config = dict(
    norm_place='pre',
    positions='rope',
    attn_scale=0.154,
    init_std_o=0.00683,
    init_std_up=0.0348,
    optimizer='muon',
    lr=0.00194,
    decay_fraction=0.78,
    doc_mask=True,
)
MLP neurons of a small language model. Each row is named by its layer, matrix (gate and up: input weights) and neuron, and shows model dimensions 208-303. Each number is 128 + 24 x the weight over its row's rms, rounded and kept within 0 to 255. A neuron's up and down rows have the sign that makes its largest values positive.
A block is one neuron, or neurons of one layer that tend to fire together. Before each block is what it responds to, as a language model described it from the Wikipedia text at the highest values.

Responds to: Forms of "be" (was, be, been, were, being) right after a subject noun, usually starting a passive, e.g. "the offer was retracted", "Construction was completed".
L9.gate93 [131 127 107 130 137 127 119 138 121 188 121 107 102 104 109  99 129 182 132 127 123 129  97 129 131 132 104 160 120 125 116 164 106 178 101 153 114 101 150 139 145 129 177 152 169 135 118 160 115 181 119 166 138  90 127 146  95 118 120  92  96 129 106  82 100 142 163 175 134 104 111 163  98 172 158 118 141  95 157 126 116 126 116 147 157  72 135 158  59 134 151  85 161 124 132 139]
L9.up93 [122 124 142 132  94 107 159 114 151 143 174 121 103 136 152 120 139 161 170 108 121 129 124 142 130 146 130 148 128 158  96 115  98 155 136 161 120 141 162  99 127 162 166 164 136 130 137 146 131 134  82  91  98 178 111 108 153 121 153  98  90 163 110 117  99 134 173 124 136 133  86  98 134 120 109 115  61 140 106  59 130 139 126 115 141 102 148  93 144 196 101 112 132  87 129  94]
L9.gate183 [116 137 161 149 122 152 136 146 141 104 128 164 144 123 165 135 123 136 107 130 127 153  81 145 115 126  69 139 125 131 131 167 133 171 106 159  94 131 126 109 139 120 100 151 143 168 150 136 105 135  97 106 105 151 118 125 122 137 109 116 111 142 171  89 130 144 105 145 148 112 134 127 117  95 149 128 123 144 107  80 148 119 132 119 137  49 125 112 129 121 121 134 120 127 104 114]
L9.up183 [132 164 136  92 136 123 160  95 144 157 117 130  97 128 124 111 143 147 122 166  85 159 135 194 144 146 100 162 113 146 140 112 111 145 133 143 122 116 138 128 178 124 166 133 140 113 133 143 166 130 116 102 152 140 143 115 149 118 135 159 123 107 136 152 147 145 137 164 123 109 138 121 129 131 130 102 159 128 161 111 140 171 145 108 105 116 143 147 154 147 157 112  77  99 116 108]
L9.gate255 [144 106 131 137 110  81 167 121 165 165 135 117  95  92 138 148 155 157 115 131 126 161 158 159  99 150 131 121 120 126 109 129 111 149 180 171  98 101  99 113 112 170 150 101 100 118 116 100 137  88 143 135 103 133 159 132  90 163 129 139 135 119 175 129 101 126 127 136 187 113 127 136 168 156 134 148 116 155 145 140 117 121 113  99 105 114 127 147 156 152 135 100 105 128 196 104]
L9.up255 [170 136  99 152 117 120 127 127 101 160 119 125 121  86 110 136 131 105 138 116 154 115 113  95 128 160 130 114 132 110 102 108 117 114 144 106 112 124 133 183 152 111 128 141 143 134 129 122 128 147 135 111 115 134 147 167  97 106 128 122  84 122 165 124 118 163 126 144 147 166 146 154 162 116 156  98  70 138 132 160 166 105 141 145 148 134 114 123 146 155 131 116 131 152 138 112]
L9.gate601 [155 125 105 123 122 121 125  91 121 134 123 102 131  94  94 165 147 148 127  69 142  92 146 119 127 117  88 126 127 140 156 112 134 123 134 171 116 102 112  93 141 158 162 109 149 121 186 134  81 125 133 133 134 104 127 116 122 178 109 163 112 152 160 160 164 113 141 118 148 116 142 108  97 143 162 148  98 163 166 148 116  72 130 124 129 145 100 127 140 148 130 104  71 116 108  98]
L9.up601 [116 141 103 126 140 128 146 107  89 160 123 123 112  92 103 146 122 143 143 133 149 129 172 131 129 124  98 129 138 161 123 104 119 135 158 145 130 124  86 125 115 143 128 111 156 127 139 105 116 120 122 121 102 100 124 134 155 125  71 132 144 147 143 145 133 121  96 102 139 109 170 158 125 169 170 145  68 103 155 120 172 127 154 110 172 217 103 144 119 159  98 121 110 100 148 145]

Responds to: Fires on the main verb, usually was/is, right after a long noun-phrase subject, as in "racial makeup of the city was" or "his contract was".
L5.gate24 [125 118 115 149 169 151 131 102 124 112 116 124 115 108  97 166 144 118 132 155 133 140 122 121 134  99 150 102  96 129 151  69 100 137 167  73 111 118 106 142 119 171 151 121 137 133 133 183 150  89 162 114 147 105 125 128 154 155 127 148  80 131 132  81 133 153 136 109 136 115 103 120 141 188 128 124 144 116 106 148 134 123 107 130 135 126 163 143 107 138  97  90 102 132  73 135]
L5.up24 [141 149  98 133 161 119 122  75 137 138 123 164 106 145 143 156 148 125 102 128 112 123 140 105 145 171  97 152 150  91 142 143 117 168 119 105 138 125 117 140 147  98 134  90 106 110 122 116 159 111 154 131 124 135 122 112 124 150  93 155  90 121 142  72 148 132 128  90 113 155 122 122 121 185 127 148 165 138 129 129 136  85  86 141 142 151  99 124 115 121 122 106 169 110 121 118]
L5.gate43 [135 126 126 133 130 135 146  87 196 167 155 170  85 143 133 176 115 125 109 158 126 144 149 153 119 136 125  99  97  80 100 156  92 150 169 151 168 177  95 155 152 112 119 136 118 108 113 102 114 135 107 150  91 145 135 116 115 115 154 147 132 125 150  63 149 154 114  98  87 151 102 127 115 146 157  90 133 158 152 108 129 173 127 156 135 120 136 169 141 147 137  92 104 118 169  72]
L5.up43 [132  89 116 139 117 116 126  95 136 140 131 120 187  97 121 104 155 120 145 132 125 129 112 136 160 142 127  96 133 137 162 150 140 169 154 120 141 153 139 137 141 158 118  81 159  96 132 129  91 146 146  86  97 107 111  89  79 113 101 123 121 141 128 162 115 147 144 118 107 141 140 164 127 120 130 114 120 124 139 142 118 118 136  98 136 164 142 148 148 137 161  96 145 160 143 141]
L5.gate53 [102 112 107 150 161 100 120 100 154 108 172 123 139 142  71 149  86 151 115 156 115 123 146  91 123 144 154 147 132 129 121 108  74 125 163 151 143 132 142 102  68 145 133 145 139 131 130 126 127  93 125  99 100 118 111 131 127 161  92 129  88 141 169  99 106 131 136 107 134 166 134  97 136 112 173 159 121 143 133 141 157 131 118 147 107  99 163 102 146 154 137 147 115 137 129 110]
L5.up53 [141  86 142 150 130 128  98 120 122 170 108 153 106 137 146 107 142 136 120  98  99 125 121  80 101 122 126 178 107 149  72 162 122 120 105 150 101 104 146 127 136 157 127  90 132 125 132  57  98 106 114 121 106 186  83 107  88 139 138 118 145 141 142 122 116 150 123 152 150 115 170 156 139 127 169 157 116 126 125 106 128 110  99 113 130 140  78 100 101 126 112 109 101 110 114 114]
L5.gate57 [ 86 185  92 141 143  78 110  94 106 136 131 158 169 109 121 114 153 168 120  74 175 149 142 135 136 145 105 135 130 123 111 106 115  95 165  90 141 126  87 153 127 170  97 153 118 132 167 133 130 150 139  77 146 120 127 136 117 154 167 116 115 100 126 130 165 126 136 116 168 141 122 107  89 151 122 125 141 150 145 131 150  66  92 104 114 146 131 130 118 120 137 145 145  88  82 152]
L5.up57 [102 111 138 184 101 121 185 119 142 173 113 117 158 111 136 164 150 137 131 136 151 101 129 161 111  79 125 176 128  97 117 152 159 124 128 105  82 117 128 109 184 150 147 136 177 120 175 148 129 143 169  77 121 119 129 129 111 130 135 170 153 118 137 144 145 136 161 146 167 159 101 159 125 120 126 117  84 115 146 133 176 143 157 139 143 145 137 123 109 142 137 116  86 145 131 147]
L5.gate317 [142 157 170 113 147 103 152 104  97 157 133 147  88 126 109 119 154 141 125  98 121 107 177 153 116  87 134 147 157 119 140 115 123 134 154 128 100 129 147 119 147 129 145 162 142  89 107 150 122  79 100 125 168  83 118 135 111 142 142 111 111  84 156 121 104 150 108 122 134 114 118 123 121 118 138 115 104 162 117 138 139 155 144 134 134 149 149 102 130 138 124 160 141 134 118 173]
L5.up317 [ 80 120 137 130 135 120 115 115 134 112 113 113 106 114 146 133 107 151 122 139 152 144 113 176 134 138 123 146 125  97 167  77  93 159 110 112 183 104 157 137 114 110 125 105 189 150 154 145 110 123 112 114 167 138 152 149  90 115 125 154 144 121 127 152 114 129 133 133 134 168 123 143 107 140 149  62 148 137 107 136 161 150 120  90 148 158  76 154 118 165 136 106  80 117 126 108]
L5.gate358 [105 131 102  92 131 184 142 128 143 115 141 144 156 153 131 114 123 123 120  98 128 111 106 105 120 166  83 174 115 126 125  89 164 108 168 100 149 138 122 152  87 143 125 145 171 103 109 135 101 128 141 105 123 117 137 132 149 135  91 110 109 106 149 112 110 131 177 134 110 103 153 121 107 124 157 175  85 168 139 108 173 101 109 139 133  99 154 107 119 156 102 149 144  81 109 134]
L5.up358 [ 97 125 106 112 118 135 123 138 125 127  92 119 177 141  89  94  79 138 113 107 144 137  85 144  79 128 123 163 144 127 137 118 103 141 134 163 109 114 105 173 159 127  87 138 159  93 139 118 137 177 155  94 146  73 159 119 128 146 127 166 140 114 124 152 136 133 149 156 146 151 130 148 120 110 130 129 145 116 133 125 135 150 101 153 124 148 150 135 128 145 137 129 117 120 102 146]
L5.gate590 [ 92 127 131 135 145 114 172 171 118 130 157 149 132 122  99 131 111 117 117 130 155  93 136 131 142 142 176 129 176 138  97  45  95 126 175 141 109 122 109 151  94 127 120 146 153 125 134 114 137 112  96 116  88 131 144 115 143  94 124 125 113 135 105 171 169 146 145  94 123 135 136 124 108 133 108  90 120 140 122 186 118 139 152 160 145  97 124 133 119 173 110  93 102  79 113 127]
L5.up590 [119 136 110 127 123 172  98 116 151  89 131 166 132  97 160 111  97 142 126 132 170 160 110 182 134 116 125 142 118  98 163 149  95  93 143 123 133  77  94 132 139 124 145  74 141 129 181 149  90 123 131 111 137 116 124 139 105  94 134 125 161 157 100 125 116 148 133 139 145 145 131 113 109 138 134 128 142 136 113 111 129 125 118 159 200 143  83 136 128  51 121 149 113 133 137 163]
L5.gate625 [108 129 132 114 156 119 119 147 149 133 158 146 126 150 108 124 149 124 117 147 113  97 105  93 116 181 159  89 114 148 124 156 150 152 150  85 161 113 107 131 142 102 131  97 145 114 125 151 143  83 106  96 136 138 136 116 123 147 125 111  99 156 142 137 138 138 165 147 110 152 155 144 105 142 124 126 144 114 154 130 115  87 126 146  88 123 136 152 127 109 102 100 124 118 140 155]
L5.up625 [125 141  95  98 178 105 108 133 127 148 151 132 136 120 143 110 127 180 100 128 113 114 163 112 149 131 123  89 138 108 121 162 110 113 166 126 146 135 130  96 113  95 127 106 108 120  83 126 146 140 102 107 158 112  95 120  94 159 128  83 127 142 142  96 112 130 131 126 178 187 151 116 158 119 175 102 122  68 159 155 134 145 129 124 109 133 128 122  99 160 104 105 124 110 148  92]

Responds to: Separator marks between numbers, mainly the colon in clock times and track lengths (13:00, 4:17), also score dashes (6–5), ratios (1:1), and coordinate degree signs.
L7.gate380 [123 124 137 163 106 164 159  79 112 176 144 123 169 173 151 116  88 112 161 125 150  88 117 132 140  94 114 110 138  70 156 164 134 122 136 164 123  92 152 129 111  87 130  97 132 111 124  98 102 122 159 101 151  98 122 136 121 175 136 166 135 124 100 113 144 118 140 139 134 130 148 142 125 123 153  98 103 148 140 156 157 155 136 169 138 127 110 139 113 112 149 137 104 107  93 114]
L7.up380 [121 137 136 150 119 119 116 141 145  71  91 141 116 137 146 115 112 137 105 142 134 122 111 112 110 106  56 173 108 112 140 134 172  80 107 139 149 131 121 159 160 100 134 106 156 145 174 106 116 153 101 126 149 136 124  87 106 156 169 110 106  78 132 102 127 125 170 133 123 156 131 107 144 158 111 137 131 122 133 137 126 103 128 174 120 103 128 143 135 110  92 113 128  99  93 139]
L7.gate824 [126 155 150 107 139 126  91 146 129 149 128 138 102  91 157  83 149 134 140 144 105 126  95 129 127 100 106 152 140 135 112 108 155 136 134 135 123 107  80 141 138  98 155 161 130 148  96  95 165 152 123 131 162 139 140 149 150 159 157  83 113 137 104 121 148  94 159 131 102 112 111 141 115 124  93 112 144 156 136 132 136 120 127 102 142 184 121  96 123 139 156 105 148 103 116 122]
L7.up824 [154 139 136 138 105  95 143  84 127  95 168 140 128 129 119 151 131 120 134 138 141 113 125 134 144 119 115 118 132 163 147 119 170  99 116 114 152 114 127 195 153 100 128 118 100 154  48 120 122 170  72 140 140 152 125 159 121 102 114 137 129 144 104 130 138 143 143 141 150 158 114 113 128  91 148 109 126 168 122 121 190 101 128 113 104 112 121 114 136  90 112 119 121 151 165 119]

Responds to: Auxiliaries (was, were, be, being, been) and linking words (and, then, eventually, later) just before a passive past participle, e.g. was certified, before being promoted, and destroyed.
L7.gate658 [127 149 158 119 121 109  94 117 160 141 141 142 120 134 132 130 145 125 136 162 130 152 114 120 144 107 146 103  90 184 129 139 114 119 122 154 120 117 158  99 180 121 140 132 158 101 173 126 168 113 112 138 128  99 172 175 101 123 136 145 101 139  71 137 129  99 159 157  89 102 132 156 133 128  99 100 117 123 136 146 111 123 105 146 106 131 106 158 118 171 110 129 114 118 129 103]
L7.up658 [138 113 147 144 142 116 126 138 134 160 140 150 108 107 183 127 171 134  95 141 106 124  58 106 152 120 124 137  76 148 107 117  96  99 141 125 138 148  72 159 153 117 153  94 136 115 106  75 120 132 153 113 118 104  98 166 118 148  81 137 123 116 123 145 127 105 172 102 149 126 165 115 154 108 112 103 110 133 154 147 124  48 134 116 127 157 110 113  84 123 114 134 127 126 121 154]
L7.gate752 [ 70  88 105 157 116 127  96 108 108 124 103 137 165 102 147 152 144 109 176 116 100 174 106 129 133 124 153 141 114 122 105 128  94 103 150 147 165 157 135 135 114 141 140 172 143 114 105 180 128 119 151 126 136 101 127 158  96 123 118 126  80 158  87 100 159 155 156 129 117 107 139 133 112 131 118  82 137 108 162 170 104 112 122 113  50 119 102 161 102 121 109 154  92 152 131 144]
L7.up752 [ 90 145 130 102 131  75 129 155 146 110  80  85 106 143 181  94 104 148 154 142 124 139 133  96 161 103 168 166  98 136 141 147 156 117 107 128 132 142 101 116 118 121 178 132 159 167  68 137  89 122 137  87 120 143 134 126  88 113 102 125  91 158 108 152 105 102 132 142 104 129 155 161 111 178 130 118 124 103 130 115 138 106 150 117  96 125 102 128 180  89 115 124 121 134 176 149]

Responds to: En dash between two numbers in sports result tables, mostly tennis set scores like 6–4, and fight or penalty tallies (9–8, 5–4p).
L9.gate295 [102 157 140 131  91 121 139 144 129 173 111 130 153 138 173 178 149 136 115 157 146 141 181  83 133 124 124 147 103 104 146 129 116 128 119 144 140 144  87 186 180 114 147 154 109  92 135 127 172 126 128 112 110 130 146 123 145 179 100 114 117 140 106  78 109 118 135 145 143 171 134 113 102 150  99 166 161 126 167 156 117 107 104 132 194 167 133 133 122 137 109 173 130 113 167 142]
L9.up295 [161 116 117 111 124 126 106 166 154 159 178  91  93 106 130 108 133 120 139 165 118 127 105 122 136 148 100 128 110 105 119  88 122 155 171 139 121 110 137 141 121 128 116 108 124 112 144 133 121  70 157  96 109 124 160 120 118 152 144  90 157 168 143  83 129 186 105  98 125 145 137 130 126  95 123 112 144 147 126 118 152 153 142 114  98 122 154 155 124  88 101 150 115 138 142 154]
L9.gate412 [152 125 134 130 113 158 121 112 148 149 113 104 138 161 107 122 122 137 120  83 172 129 133 128 130  82 144 113  72 130  83 168 153 151 124 133 123 148  91 112 142 148 152 131 104 159  99 167 103 106 156 132 135 180 140 162 184 112  96 101 110 156 130 147 150 167  93 179 118  87 119 123 108 141 112 120 151 131 124 119 106 123 105 113 124 128 146 103 162 109  73 111 140  97 159 132]
L9.up412 [160 178 140 166 153 105 134 132  76 140 147 159 143 143 134 100 162 156 146 132 128 118 115  98 132 131 138 108 139 136 126 147 155  89 128 102 177 153 164 166 176 132 127 126  91 122 140 155 146 110 125 127  92  92 170 144 139 166 136 124 155 140 111 138 112 162 121 110 141 182 136 129 143  85 114 112 101 144 125 173 161 146 139  86  96 111 109 100 142 110  64 122 137 132 132 131]
L9.gate706 [128 170  92 101 147 134 137 140 169 123 127 101 103 145 134 167 137  90 105 122 109 133 138 138 166 121 103 150 118 113 112 108  97 153 144 100 144 121  93 161 112  76 128 101 125 143 101 105 152 133 116 101 123 123 116 117 144 152 132 108 116 117 166  88 136 137 112 117 142 152 128 102  90 134 143 146 126 149 136  91 135 152 121 112 120 157  88 120 125 133 152 143 124  98  72 138]
L9.up706 [163 134 152 130 149 122  87 157 108 138 173 130 140 144 107 119 101  85 160 150 120 118 186 100 180 103 165 155 173 136 117 127 100 119  68 111 122  97 142 120 128  69 139 129 107 186 107 149 166 155 121 105 117  91 132 117 133 136 144 127 132 113 128 155 151 104 123 148 169 149 129  94 116 150 135 122 128 152 142 171  97 104 127 112 152 139 135 149 161 134 131 122 112 113 138 134]
L9.gate781 [ 83 142  76 117 126 146 102 159  80 151 108  93 107 141 132 155 152 154 125  87 161 143 121 123 104 111 152 108 105 161 149 130 108 147 118 119 120 160 116 147 147 143 131  81 115 119 199 153  94 127 136 127 107 141 126 153 119 125 126 126 114 164 145 112  80  97 147 121 141 134 121 136 121 117 142 131 160 100 135  88 166 126 156 112 118 101 158 111 138 132 155 108 153 164 145 156]
L9.up781 [107 134 101 144 135 139 105 143 120 144 112  56 113  78 154 139 129 128 133 101  90 204 144 132 125 152 155 125 119 113 149 129 155 150 126 140 120 105 130 186 162 129 129 134 115 100 138 147 128 155 121 117 127 133 150 106 115 132 138 133 122 147 158 108 101 183 115 165 131 123 128 104 108 138 133 140 147 134 130 141 120  82 156 104 124 109 170 113 126 140 144 142 114 147 142 131]

Responds to: Fires on the en dash in tennis set scores (6–4) and on digits inside decimal coordinates (26.7, 116.068), with weaker hits on mid-word pieces and function words like is, of, one.
L5.gate123 [148 129 108 119 102 122 112 111 149 124 145 125 107 106  90  88 113 128 148 141 159  96 138  94 140 153 102 151 116 110 141 151 154 115 156 144 120 125 135 172 127 170 139 144  94 121 122  85 104 112 133 112 151 142 136 171 150 118 142 119  98 147  89 147 175 149 123 122 157 127 132 128  90 123 124 108  98 159  94 111 119 131 129 146 106 179 106 106 107 135 143 125 123 124 139 134]
L5.up123 [135 139 141 128 131 119 159 128  83  85 172 107 169 132 132 118 104 192 122 129 108 127 151  91 128  84 123 106 107 116 147 110 129 132 130 125 128 131 113 135 128 109 120 161 131 117 133 140  98 117 115  99 157 180 124  76 156 159 126 101 103 101 154 162 109 147 136 125 155 134 160  97 115 112 148 153 175  93 116  59 125 137 140 105 131 126 150 107 161 101 148 171 112  97 135  88]
L5.gate152 [140 139 131 120  91 141  97 163 152 127 122  86 121 113 145 109  90 141 148 153 102 141 133 132 119 152  62 153  98 108 115 139  87 120 118  94 104 125 120 131 101 166  85  82 132  91 114 133 115 153 137 176 134 165 130 135 176 122 143  91 135 105 167  86 171 106  92 156 106 123 115 105 171 143 113  92 137 106 133 124 121 165 121 140 119 124 145 128 110 135 158 164 100 127 119 138]
L5.up152 [159 179 126 164 114 128 134  74 122 103 104 125 123 111  71 129 106 130 123 163 131 129 124 117 156 186 105 179 117  97 141 120 142 102 109 165 103 163 117 134 121 107 138 145 158 106  85  65 156 148 165 143 125 153 137 169 118 131 109 104 146  92 156 135 118 127 118 162 101 140 121 112  85 116 129 128 134 119 142 143 142 123 158 128  92 166 108  95 153 136  87  85 134  69 144 101]
L5.gate153 [ 96 106 152 101  89 115 150 124 149 134 133 130 160 106 109 118 100 121  96  80 115 111 144  94 120  84 110 162 142 138  57 117  97 119 126 117  62 178 139 146 123  84 161 146 100 107 102 110 119 126 154 122 137  95 130 135 110 181 124 129  83 140  79  99 133 103 107 146  84 112 167 113 148 115 138 103 164 100 176 136 128 140 102 129 146 130 142 179 146 105 152 153 126 111 118 143]
L5.up153 [184 105 165  86 107 156 140 121 105 110 148 119 142 153 129  99 114 131 127  83 117 125 102 163 144 164 148 155  99 160 124 127 134 138 122 118 117 152 175  80 149  94 150 106 124 119  90 100 119  96 125 150  72 131 121 113 163 138 133 112 122 102 129 138 106 129 131 117 147 130 149 119 177 118 128 147 146 136 118 134 167  99 127 139 140 126 113 131 141 123 117 153 133 109 126 163]
L5.gate239 [155 126 100 111 169 113 141 109 119 108 113 155 113 181 132 134 131 101  84 126 143  82 110 139 143 111 130 166 126 135 145 116 146 148  84 108 114  97 165 135 149 117 149 104 141 106 123  83 103 113 148 108  63  98  97 125 152 125 164 125 140 135  96 171 103 124 155 142 154  97 157 168 122 178 116 119 149 149 116 156  68 137 113 144 127 153 111 134 156 151 130 139 129 137 124 148]
L5.up239 [131 152 130 178 154 176 121 112  97  96 131  91 154 115  86 163 129 148 126 115 103 100 121 120 174 123  91 159 148 125 105 165 136 119 115 125 106 109 136 124 116 144 136  86 132 156 153 124 122  96 146 123 170 161 143 145 116 144 171 107 139  94 138 183 149 104 211 141 127 117 138  88 108 136 120 112 123 156 125  86 151 119 151 105 120 175 154 108 145 133 142 115 138 164 149 101]
L5.gate461 [141  90  62  83 106 128  83 109 104 193 130 113 105 128 133 114 111  99 106  94 151 129 116  86 119 159 125 146 140 165 121 117 197 149 141 146 156 125 150 121  83 116 127 147 137  87 148 124 120 154 102 177  95 148 126 120 163 139 146 140 117 114 144 172 140 125 132 155 167 129 101 140 157 147 135 117 160 111  86 103 113 169  88 112 158 174 152 111 121 123 136 125 120 126 138 131]
L5.up461 [129 137 114 118 107 163  94 127 113 154 113 147 146 118 130  99 159  44 157 128 139 111  83 149 123  73 121 132 150 141  90 128 158 132 142 144 145 145 182 114 159 135 151 176 155 125 135 110 109 156 111 133 111 126 147 140 150 137 151 150 167 158 168 163 131 123 152 161 134 177  72  87 135 139 162 125 100 158 130 123 148 150 117 114 127 145 117 112 145 104 109 138 120 131 138 129]
L5.gate466 [111 126 111 144 153 167 104 134 155 155 144 131 127 141 170 145 108 126 142  93 112 143 120 148 136 177 114 150 111 149 101 109 121 166 126 136 157 175 129 100  97  90 133 126  76 121 148 132 132 139 139 120 131  96  85 104 149 180  85 134 123 142 114 102 137 133 104 108 141 109 127 117 147 117 204 109 113 123 152  88 158 148 122 115 111 135 113 103 108 148  94 160 144  95 122 150]
L5.up466 [ 61 162 108 140 146  89 137 141 169 116 147 168 111 163 123 114 118 129 135  81 139 137 134 155 134 137 104 169 134 111  99 103 119 151 162 123 121 120 148 144 119 145 120 146 140 139 134 116 150 155 149 169 128  98  86 114 124 125 127 106 104  91 136 100 166 129 170 119 130 121 141 106 134 176 165  85 182 109 101 122 158 142 113 153 127 152 111  93  60 146 107 122 121 156 146 145]
L5.gate598 [125 120 124 159 100 115 104 145 174 172 141 152 117 161 111 119  92  90 196 145 109  83 135 133 118 123 151 142 159 126 118 169 100 100 141 103 155 154  89 131 135 133 120 143 140  91 113 133 135  68 137 183 137 135 139 166 106 137 120  94 149  88 108  96 132 169 100 109 125 115 126 117 151  80 143 144 137  82 132  96 147 112  93 146 105 105 113 164 155 123 120 124  94 160 114 135]
L5.up598 [135 127 153 149 134 143 148  81 132  93 113 125 110  94 130 134 154 114 127 117 172 104 166 133 107  92 117 115 152 124 138 141 119 130 118 103 117 157 151 113 133 162 126 137 151 120 100 140 118 127 109 121 187 149 130 167 168 125  75  81 124 108 119 102 140 166 128 133 140 149 161 153  95 126 165 174 153  84 113  91 131 141  81 169 125 109 128 135 122 113 113 105  97  92 126  96]
L5.gate783 [135 153 128  97 141 156 148  90 136 110 145 111 167 127 114 122 124 139 134 130 138  76 111 138 146 132 133 123 114  62  98 124 131 163 108 158 137 127  63 125 130 134 153  88 140 155 147  91 117 172 132 116 113 149 133 108 140 116 131 148 115  96  86  98 122 130 140 111 133 152 138 103 109 116 146 144 114 118 156 120 132 124 153 128 129 119 114 146 153 139 191 127 112  97  82 125]
L5.up783 [158 119 139 141 143  83  72 119 127 118 161  90 160 140 145 123 117 160 145  89 135 129 112  98 114 130 117 153 119 117 174 134 106  78 132  91 120 122 128  92 143  98 140 102 132 132 165 152 144 151 124 151 127 142 141 107 104  98  93 145 107 157 128 136 156 132 132 116 130 138 145 102 168 137 129  91  87 141 109 161 130 117 147  92 105 117  86 139 130 128 105 116 104 135 100  91]